Weights of a small GPT-style language model, trained from scratch on English Wikipedia.
Architecture: RMSNorm before each block, rotary positions, normalized queries and keys.
MLP neurons of a small language model. Each row is named by its layer, matrix (up: input weights; down: output weights) and neuron, and shows model dimensions 16-111. Each number is 200 + 40 x the weight over its row's rms, rounded and kept within 0 to 999.
Before each neuron's rows, "fires before" lists the tokens most often just after its 100 highest values on Wikipedia text that the model never trained on. A number after a token or word is its count.

fires before: "\n" 37, "\n\n" 26, "of " 5
L2.up747,257,185,180,245,309,268,191,227,214,170,279,217,309,249,149,169,196,174,199,274,137,146,138,188,134,241,201,188,169,237,187,163,125,159,178,191,208,184,194,222,273,199,168,237,170,196,207,180,224,166,180,242,270,268,216,142,134,208,182,224,177,218,200,184,170,141,208,234,189,181,135,197,231,311,195,141,170,180,243,247,152,158,112,255,148,234,166,161,262,215,224,209,271,167,207,297
L2.down747,193,184,156,229,133,206,195,194,162,187,246,189,227,201,235,172,253,227,187,197,187,192,252,203,195,212,163,291,170,124,226,208,224,225,192,162,191,172,160,234,163,156,250,201,214,196,215,161,172,315,132,146,162,295,189,211,219,256,171,242,167,187,183,226,202,135,167,218,250,260,233,193,215,220,226,204,163,297,209,165,142,170,220,155,255,209,292,256,211,161,190,241,172,186,175,220

fires before: "of " 67, "to " 5
L11.up212,233,257,198,143,150,257,218,200,120,208,240,171,223,178,122,212,198,139,229,251,225,204,234,130,174,220,257,203,241,223,183,245,218,266,85,206,236,193,191,189,177,185,179,198,196,204,194,186,297,144,167,243,223,203,92,220,180,186,147,178,221,262,179,194,179,199,157,229,205,158,188,127,134,143,243,210,203,194,218,219,203,209,187,234,201,221,255,199,230,214,191,214,129,158,248,189
L11.down212,154,104,240,278,201,159,283,199,179,195,174,256,141,169,214,167,177,181,171,169,197,212,218,199,208,155,173,174,265,214,185,171,160,217,226,283,167,220,209,113,206,133,112,169,171,158,188,217,160,271,261,124,247,228,200,179,119,231,163,225,203,212,244,211,216,219,183,213,225,236,256,158,225,252,226,189,208,262,231,261,220,221,196,195,183,192,283,201,222,224,282,179,182,305,179,177

fires before: "of " 47, "t" 4, ". " 4, "ial " 4
L10.up367,209,220,203,172,223,215,255,235,173,211,205,233,230,151,166,186,183,186,244,204,203,186,275,111,173,139,216,169,236,224,132,156,192,174,262,288,197,131,184,211,173,165,225,208,197,280,185,229,251,189,175,144,233,287,183,202,219,150,212,227,224,247,202,267,161,231,96,124,186,239,221,171,126,240,223,226,148,259,158,233,229,199,258,212,177,207,247,224,256,233,211,257,177,220,111,269
L10.down367,282,162,205,238,256,229,197,213,178,203,270,199,232,294,157,210,185,125,171,189,270,219,253,205,172,199,186,178,204,237,221,209,150,135,126,253,249,88,232,181,183,208,206,262,170,162,258,173,227,160,210,177,192,224,177,168,210,203,171,189,239,256,268,216,209,144,156,133,217,134,236,118,172,301,174,182,269,210,163,256,226,227,176,231,178,234,228,220,204,186,198,248,202,205,194,177

fires before: "the " 25, "ed " 15, "them " 5, "\n\n" 5, "18 " 4
L7.up500,147,185,147,254,155,266,255,191,196,143,183,243,204,155,262,297,151,176,105,261,148,165,208,117,217,174,181,185,159,201,173,153,196,264,198,244,186,162,159,190,157,195,199,244,109,275,181,177,234,165,225,166,197,167,207,250,157,181,246,165,212,168,215,183,135,283,190,226,170,217,199,164,147,241,169,190,203,253,107,226,233,272,156,218,203,192,211,166,242,229,199,185,151,192,197,171
L7.down500,122,155,154,212,251,158,218,206,161,203,275,206,208,208,203,163,280,187,238,225,145,224,183,241,119,191,159,221,157,172,195,222,181,172,129,220,173,124,255,194,262,181,145,184,171,211,178,206,247,249,243,137,137,229,151,144,243,178,201,217,218,239,171,181,174,229,261,212,220,197,213,197,194,150,227,252,202,266,131,215,222,224,208,166,170,209,139,217,192,210,181,193,180,172,133,190

fires before: "of " 31, "to " 13, "on " 6, "for " 5, "in " 5, "between " 4
L7.up266,165,164,135,256,272,249,288,144,206,177,189,247,189,200,161,170,206,157,168,168,156,203,259,139,212,225,206,168,140,225,155,187,176,172,166,250,227,190,264,255,184,197,182,215,154,237,183,240,301,210,237,228,306,264,209,181,222,165,185,204,246,304,173,204,143,184,172,247,212,144,183,169,164,209,185,226,221,156,174,294,168,202,196,127,164,201,170,231,156,245,242,180,227,201,240,203
L7.down266,190,192,228,247,211,219,174,235,186,286,194,205,194,207,219,217,177,202,172,197,185,210,213,202,255,287,193,163,293,198,243,161,131,211,249,251,143,260,237,167,189,202,166,180,201,225,181,254,218,201,254,218,190,230,217,154,171,244,182,143,211,187,168,193,246,210,179,208,210,206,174,180,231,190,224,199,192,245,161,238,189,209,191,267,238,227,315,205,233,223,246,151,259,170,187,161

fires before: "| " 36, ", " 14, "n" 8, "|---|---|---|---" 8
L8.up294,216,153,211,155,256,250,268,112,176,185,228,193,206,259,208,246,248,238,228,201,218,137,228,188,196,194,175,245,183,132,243,216,179,160,221,169,204,214,229,158,215,189,246,195,213,214,232,249,269,192,181,205,195,240,250,246,295,149,290,167,230,249,192,194,149,185,147,126,202,164,248,155,310,180,212,87,194,181,209,237,202,161,166,186,143,125,228,179,114,188,223,200,205,190,141,146
L8.down294,189,282,209,192,164,174,136,252,216,153,188,162,136,168,145,191,213,216,136,151,179,113,248,186,141,154,195,223,195,177,183,142,101,225,210,265,117,171,198,189,178,248,239,196,180,162,219,164,195,210,151,245,194,201,183,206,185,181,181,224,130,226,186,215,156,171,251,118,176,166,230,174,176,188,238,188,253,230,213,231,219,235,212,143,185,228,185,235,195,172,170,196,144,241,213,152

fires before: ", " 40, ". " 26, "." 13
L11.up765,153,208,199,153,284,176,236,197,148,136,250,265,150,198,155,166,228,217,219,194,237,198,210,271,182,177,179,263,185,210,166,159,177,213,138,233,195,112,206,237,161,189,206,191,188,217,149,177,217,151,146,178,185,125,241,166,245,180,141,197,269,160,222,184,223,170,142,167,227,230,247,161,212,224,190,249,197,227,151,208,180,157,221,192,162,241,209,207,144,211,199,204,182,155,198,183
L11.down765,194,238,222,143,206,216,179,103,186,239,202,218,215,230,181,140,204,121,206,157,146,279,134,275,298,137,232,127,199,155,183,208,116,117,205,251,195,173,194,223,140,185,125,196,208,204,122,243,173,231,212,187,231,302,224,150,181,231,200,218,166,226,186,211,170,168,164,196,178,195,194,183,197,209,154,159,240,184,186,122,105,265,217,229,159,169,223,178,176,255,177,156,159,200,138,214

fires before: "| " 90
L4.up463,182,254,239,217,211,190,201,173,179,192,229,135,178,169,156,185,188,219,240,134,190,212,217,232,115,320,203,199,246,195,164,162,152,209,228,208,161,133,211,185,223,187,223,254,222,194,255,112,251,230,229,182,214,292,114,182,209,167,274,214,197,278,153,228,167,171,214,224,147,211,127,190,192,232,177,109,164,223,220,243,201,149,217,270,155,161,274,141,174,212,204,164,131,209,119,166
L4.down463,143,164,279,142,207,273,231,224,214,118,196,100,237,220,192,146,243,198,212,195,167,125,246,206,208,207,237,215,235,152,243,217,239,151,154,215,153,190,137,135,226,199,219,237,126,188,266,174,211,256,240,246,225,221,192,163,224,201,229,177,105,267,87,186,219,189,161,248,179,234,182,183,235,189,202,177,189,160,188,184,239,220,166,229,182,250,232,199,209,165,249,158,281,204,175,169

fires before: "\n\n" 20, "ed " 13, "ated " 9, "es " 9, "ood " 6, "ted " 5
L11.up91,120,200,271,258,160,146,153,134,197,238,222,194,206,256,241,247,194,234,225,227,164,181,229,250,218,181,226,183,179,183,220,114,142,226,225,221,217,153,184,192,115,218,162,198,179,200,212,102,159,215,141,218,255,170,165,254,212,219,221,203,180,141,205,105,212,242,200,195,251,196,125,194,262,176,139,225,243,187,161,253,233,164,213,224,132,173,278,143,225,156,217,195,218,178,201,207
L11.down91,222,256,185,212,231,149,235,222,315,284,269,254,166,189,222,254,199,238,241,211,256,192,262,174,232,201,111,169,194,197,192,265,125,217,212,199,194,168,282,232,184,205,224,155,176,168,198,221,250,216,251,246,146,247,159,207,243,177,238,196,230,145,239,222,170,153,222,231,226,149,175,237,259,178,296,244,219,204,245,199,197,221,121,246,163,235,234,197,193,192,136,132,167,126,257,115

fires before: "| " 29, "|" 26, "of " 16, "were " 6, "had " 4
L2.up119,215,217,229,176,160,165,229,206,193,213,166,228,310,192,188,190,183,190,252,181,239,165,127,219,233,246,241,177,232,289,181,217,254,199,209,272,241,176,237,206,261,222,228,145,207,184,245,145,240,288,183,166,147,260,219,90,180,151,211,175,161,236,197,188,189,142,208,281,201,249,147,171,236,247,95,159,281,193,193,297,118,209,175,213,180,274,190,217,208,262,269,168,252,258,263,178
L2.down119,176,221,155,186,186,209,134,180,177,225,232,170,216,203,248,225,240,197,162,134,157,207,158,245,231,197,218,221,260,253,166,197,210,262,168,234,188,227,242,225,166,175,243,189,254,189,215,243,196,186,184,211,143,228,151,188,247,267,222,166,226,223,300,283,253,163,260,184,204,183,295,167,235,212,177,252,235,180,177,208,143,217,225,217,188,226,272,183,186,240,246,169,195,109,217,250

fires before: ", " 21, ". " 11, "d" 8, "m" 5, "==" 4, "bu" 4
L10.up293,170,192,234,216,221,172,229,187,91,152,237,147,210,156,154,157,267,239,178,183,229,184,156,204,258,148,191,199,217,258,217,250,247,92,150,237,223,148,242,245,184,190,257,191,241,181,193,187,221,188,176,191,110,249,169,203,198,197,172,264,135,214,213,172,193,222,195,183,208,191,224,197,195,188,189,169,225,243,214,194,234,122,183,209,174,166,165,209,171,207,117,184,148,145,262,128
L10.down293,156,160,143,165,238,254,277,150,215,147,281,229,221,194,160,282,279,109,202,253,165,220,245,177,201,194,177,259,246,214,163,197,101,150,198,191,92,189,202,199,237,143,156,176,165,267,217,200,224,182,186,213,254,209,202,203,142,260,181,208,214,163,211,203,196,214,202,186,149,261,241,202,237,200,196,147,214,154,228,183,208,213,232,172,203,226,169,119,192,233,223,124,194,210,207,303

fires before: "\n\n" 29, ", " 16, "oll" 5, "–" 5
L4.up158,190,122,291,233,219,158,216,252,157,203,86,139,268,133,182,143,208,190,249,165,174,157,250,217,176,223,168,162,200,189,135,255,139,169,132,273,167,162,161,191,126,209,225,216,142,226,212,217,166,214,139,219,183,252,229,180,189,256,201,232,155,166,188,162,243,115,184,264,182,155,171,152,237,226,221,178,164,114,158,213,270,183,165,184,157,128,268,247,285,265,170,221,196,237,209,196
L4.down158,249,214,247,216,208,183,219,161,181,147,139,198,217,157,265,168,149,219,184,179,157,241,115,138,264,302,290,124,170,157,182,243,208,272,192,157,153,119,150,237,207,202,163,245,210,194,218,159,160,196,228,170,181,212,150,216,166,157,212,207,197,236,220,177,161,250,267,239,186,173,231,195,165,145,209,202,193,156,200,234,214,123,236,241,170,255,247,158,246,190,224,163,191,271,191,207

fires before: "as " 35, "as" 6, "z" 6, "D" 4
L2.up41,254,270,202,117,230,197,149,224,221,280,232,217,192,180,233,130,213,204,200,226,208,222,218,210,167,178,182,237,184,225,220,185,217,178,155,146,234,210,224,131,170,249,236,191,185,192,178,203,176,229,102,164,210,240,308,241,225,220,185,208,216,160,187,249,231,191,271,144,212,156,162,218,191,216,182,214,242,191,240,226,209,222,244,188,156,190,195,220,223,228,191,197,76,226,249,231
L2.down41,166,226,244,166,164,164,190,228,260,237,192,210,200,261,224,153,248,207,274,178,160,176,210,239,170,202,183,174,216,168,210,208,165,213,216,181,160,169,209,200,334,180,210,242,234,204,213,186,141,200,217,209,204,239,124,284,162,143,218,235,280,158,170,293,209,182,204,167,214,225,251,307,245,229,271,204,204,184,133,213,241,286,180,231,188,239,158,197,271,192,201,177,158,226,242,168

fires before: "| " 27, "==" 13, "===" 10, "=== " 5
L4.up711,193,123,192,164,180,164,127,170,244,209,144,179,113,238,241,240,192,229,210,242,204,169,302,190,239,210,254,134,247,187,210,180,195,251,170,244,185,191,187,227,207,207,208,172,187,199,254,152,295,253,189,190,271,208,216,212,180,204,216,240,155,193,195,194,76,178,224,148,200,223,145,242,226,264,138,188,159,220,148,180,194,162,231,182,195,147,221,230,122,155,225,156,162,182,126,165
L4.down711,172,261,221,138,186,173,264,231,176,164,196,173,218,188,230,160,224,253,219,198,162,192,211,208,199,231,148,215,170,114,222,151,221,209,148,254,261,134,212,172,250,153,212,212,216,215,294,153,174,239,179,220,161,229,134,216,131,146,170,185,152,149,177,193,218,126,233,255,210,191,199,168,150,184,272,230,239,259,202,197,233,228,206,269,193,197,248,204,217,188,123,162,168,226,121,242

fires before: ". " 27, "–" 18, "; " 11, ": " 11, ", " 8, ")" 4
L11.up286,199,202,252,173,261,229,166,225,110,211,256,248,211,134,187,180,166,161,158,180,187,181,215,239,266,180,207,140,203,269,139,186,253,222,176,160,185,214,186,247,192,221,205,197,230,137,176,196,164,207,141,246,290,242,223,132,182,159,168,196,194,266,145,153,249,194,136,224,155,222,277,265,233,199,188,210,185,166,126,248,174,192,168,230,223,127,230,155,225,160,168,215,255,220,220,114
L11.down286,188,213,179,175,181,255,265,184,156,218,217,144,142,205,199,213,169,207,159,227,227,209,170,212,259,179,196,136,178,248,165,156,210,229,142,194,208,186,178,253,202,196,134,202,173,151,167,208,243,155,122,228,205,247,199,151,198,193,216,200,157,151,273,254,247,195,206,170,217,186,167,150,184,195,248,234,141,192,212,224,126,239,123,202,192,263,143,135,266,247,231,238,177,263,228,204